From a checkpoint of a small transformer trained on Wikipedia: 10154 steps.
MLP neurons of a small language model. Each row is named by its layer, matrix (down: output weights) and neuron, and shows model dimensions 0-95. Each number is 50 + 12 x the weight over its row's rms, rounded and kept within 0 to 99. A neuron's up and down rows have the sign that makes its largest values positive.
Before each neuron's rows, "fires before" lists the tokens most often just after its 100 highest values on Wikipedia text that the model never trained on. A number after a token or word is its count.

fires before: "\n" 82, "ous" 4
L3.down412:47 44 33 58 62 54 72 45 39 43 58 39 53 24 54 47 63 35 36 57 40 68 74 42 59 38 54 31 38 44 43 54 34 45 55 50 36 49 45 69 59 58 39 49 50 25 37 49 46 44 65 58 65 46 59 59 43 17 30 48 50 53 42 54 31 30 46 30 40 35 68 31 54 37 51 33 39 45 50 60 44 40 33 41 59 43 62 33 60 39 38 81 38 30 63 73

fires before: "|" 45, "-" 15, "\n" 8, "|---|---|---|---" 4
L3.down122:58 41 46 67 19 84 46 38 65 45 31 48 52 25 56 36 63 59 63 47 27 52 49 64 63 36 66 54 44 39 48 59 48 37 38 58 58 46 37 47 44 54 38 43 66 45 39 49 69 43 46 43 56 59 49 43 72 57 57 76 48 52 62 44 61 37 60 33 65 59 35 53 53 30 58 69 37 54 58 55 22 48 71 60 47 53 50 61 54 52 48 66 57 36 58 60

fires before: " (" 25, ")" 15, "%" 6, " U" 5
L3.down243:54 31 51 53 33 49 37 60 54 55 38 74 42 62 69 48 53 51 66 61 26 58 54 63 59 42 63 63 42 49 48 54 64 69 49 56 40 60 53 59 37 61 62 43 45 45 58 64 46 33 48 56 53 39 73 40 48 68 26 42 44 34 49 61 60 76 33 44 29 53 71 56 40 46 32 53 57 60 37 49 60 38 50 65 48 67 52 51 44 52 41 49 40 63 35 62

fires before: " |" 48, "1" 8, "%" 7, "2" 5, "4" 5
L3.down525:58 60 72 64 43 54 42 36 62 50 48 47 64 40 33 46 48 54 49 45 52 49 52 54 51 44 38 31 40 44 57 38 54 66 42 57 50 57 41 52 76 11 49 32 54 40 25 62 49 40 50 41 61 48 35 50 49 50 51 55 30 39 40 66 37 50 50 56 44 56 33 54 39 43 53 45 37 31 78 67 59 34 41 64 49 54 58 61 36 37 57 80 47 57 42 71

fires before: "\n" 33, "|" 11, " The" 10, " " 5, " In" 5, " It" 5
L3.down283:78 56 47 55 55 42 38 49 51 63 65 84 62 61 74 55 74 36 54 58 68 37 67 52 19 71 47 67 36 66 46 61 29 71 52 66 54 38 49 48 55 61 37 64 52 45 33 64 54 49 36 47 69 39 49 63 46 61 63 63 39 33 49 41 71 50 51 52 47 53 53 43 42 78 38 53 38 68 42 40 74 55 69 47 44 65 41 52 48 53 59 44 59 44 64 56

fires before: "1" 15, " the" 14, "3" 10, "2" 7, "st" 4
L3.down573:44 59 43 65 67 43 29 61 47 37 43 59 49 41 58 46 43 38 48 67 48 57 62 62 45 66 56 60 39 49 47 47 62 51 52 58 54 55 75 34 60 50 52 74 42 51 62 66 40 30 44 69 46 54 46 48 57 35 64 59 45 41 58 74 59 60 36 40 61 68 56 54 67 54 46 42 62 35 45 48 47 62 31 70 45 53 51 33 64 56 56 68 42 45 85 36

fires before: "\n" 64, " in" 4, "a" 4
L3.down204:55 48 50 51 77 62 55 25 55 40 18 74 64 35 45 51 53 50 50 59 72 51 55 43 48 30 57 37 31 39 55 38 33 33 48 28 57 47 45 58 33 28 71 51 65 57 32 53 42 39 48 49 58 70 49 36 46 39 60 49 44 62 46 59 59 46 48 43 62 66 54 53 58 57 65 40 48 41 59 41 61 72 63 57 33 60 39 66 47 56 39 59 73 33 53 38

fires before: "ed" 20, "s" 12, "iz" 8, "ing" 8, "cted" 7, "ct" 5
L3.down0:77 54 59 49 41 58 58 68 39 57 33 50 48 37 72 26 43 43 55 49 93 53 35 47 65 60 47 43 39 56 29 54 54 37 55 41 43 40 47 40 21 36 44 47 63 61 41 70 42 50 54 57 77 47 58 59 47 50 54 66 48 31 50 38 56 46 52 73 53 43 54 46 37 72 43 46 59 60 58 42 43 80 31 29 49 48 39 54 49 57 48 24 65 58 44 38

fires before: "9" 19, "8" 18, "7" 14, "5" 7, "4" 6, "2" 4
L3.down549:54 45 46 42 32 39 44 41 35 48 46 26 41 50 60 55 49 54 46 57 50 56 62 59 53 53 38 58 46 39 38 55 45 63 47 53 56 46 57 50 25 43 61 52 37 87 52 70 54 43 43 51 63 69 59 43 73 55 44 61 37 59 26 65 53 52 40 40 35 73 61 51 47 33 35 60 50 58 41 50 51 25 55 60 59 45 35 61 44 56 52 49 72 46 41 59

fires before: "ing" 13, "le" 12, "ten" 10, "er" 8, "er." 6, "ed" 6
L3.down187:38 40 62 50 38 56 40 63 42 17 41 38 33 41 35 63 53 44 43 39 81 38 52 50 45 46 45 31 64 34 73 40 52 49 59 35 34 32 34 70 41 66 49 35 78 53 58 50 73 48 39 59 63 24 59 41 45 45 82 62 59 58 45 76 31 44 40 45 36 34 51 28 36 45 60 42 52 50 31 73 48 46 26 55 54 52 42 62 32 66 36 45 70 58 55 56

fires before: "\n" 99
L3.down438:63 46 54 63 50 73 47 66 42 41 39 51 56 35 46 64 56 50 56 51 26 56 50 45 49 44 71 25 72 46 47 46 33 41 53 42 40 52 27 35 36 43 34 36 54 71 74 55 53 56 61 40 54 45 83 50 35 34 76 61 54 45 59 47 48 67 55 41 58 47 55 47 60 60 40 42 36 48 49 44 52 40 55 72 55 55 43 78 49 58 66 60 50 25 41 49

fires before: "\n" 25, " The" 19, " He" 13, " In" 6, " It" 4
L3.down31:82 43 58 55 36 60 46 47 57 60 41 43 57 52 64 52 36 33 45 38 77 54 52 60 50 62 41 51 45 50 48 70 47 47 49 53 55 57 52 51 58 49 40 51 61 15 51 47 38 55 55 59 63 51 49 60 46 57 99 69 32 35 54 55 54 51 43 65 42 41 70 32 57 51 56 60 54 41 64 61 59 52 31 28 29 71 31 68 53 77 46 38 51 53 52 55

fires before: "\n" 37, " The" 9, "\"" 8, " He" 6, " In" 5
L3.down193:70 49 58 75 45 48 55 49 50 62 44 69 49 57 71 39 49 73 50 62 50 66 71 60 33 60 53 66 43 60 35 59 40 38 48 39 71 65 69 39 45 40 59 67 47 53 54 82 41 49 65 71 57 60 64 52 61 37 73 46 52 62 64 49 47 62 51 58 51 37 68 36 50 59 45 55 66 29 50 58 50 44 55 45 58 49 37 74 64 56 35 50 69 54 75 43

fires before: "\n" 48, " The" 6, " In" 5
L3.down223:80 49 50 60 43 39 45 65 51 61 51 47 60 50 84 27 52 34 39 52 27 52 53 47 44 53 60 45 49 52 51 69 42 51 34 60 40 59 54 57 46 61 41 52 54 37 35 56 50 24 48 62 71 52 61 54 46 71 68 50 63 56 54 58 49 51 32 50 56 45 53 37 45 64 41 67 63 31 69 53 39 48 58 29 66 52 45 54 57 49 49 39 70 65 58 63

fires before: " G" 16, "\n" 15, " A" 7, " L" 6, " P" 6, " D" 4
L3.down540:63 25 35 49 57 53 46 44 54 56 58 53 50 32 58 57 71 65 65 45 23 32 47 53 48 46 54 59 78 41 57 13 48 51 47 45 57 22 53 34 33 60 65 46 48 61 50 40 55 51 40 39 42 49 46 35 39 78 34 39 66 54 38 61 51 33 47 38 47 38 66 64 66 36 51 32 38 42 74 54 47 47 63 64 38 47 52 54 60 38 65 42 56 39 35 61

fires before: "\n" 100
L3.down435:66 29 44 73 49 46 56 51 42 51 40 44 51 34 52 59 61 59 33 33 69 56 66 55 58 63 54 38 51 59 36 59 13 50 58 58 48 80 50 55 48 52 60 46 58 42 61 60 58 44 53 64 46 52 52 64 40 31 64 35 31 44 54 62 41 69 54 68 38 44 77 47 40 26 41 54 51 74 51 55 74 49 51 63 50 45 35 60 62 51 63 67 57 28 67 64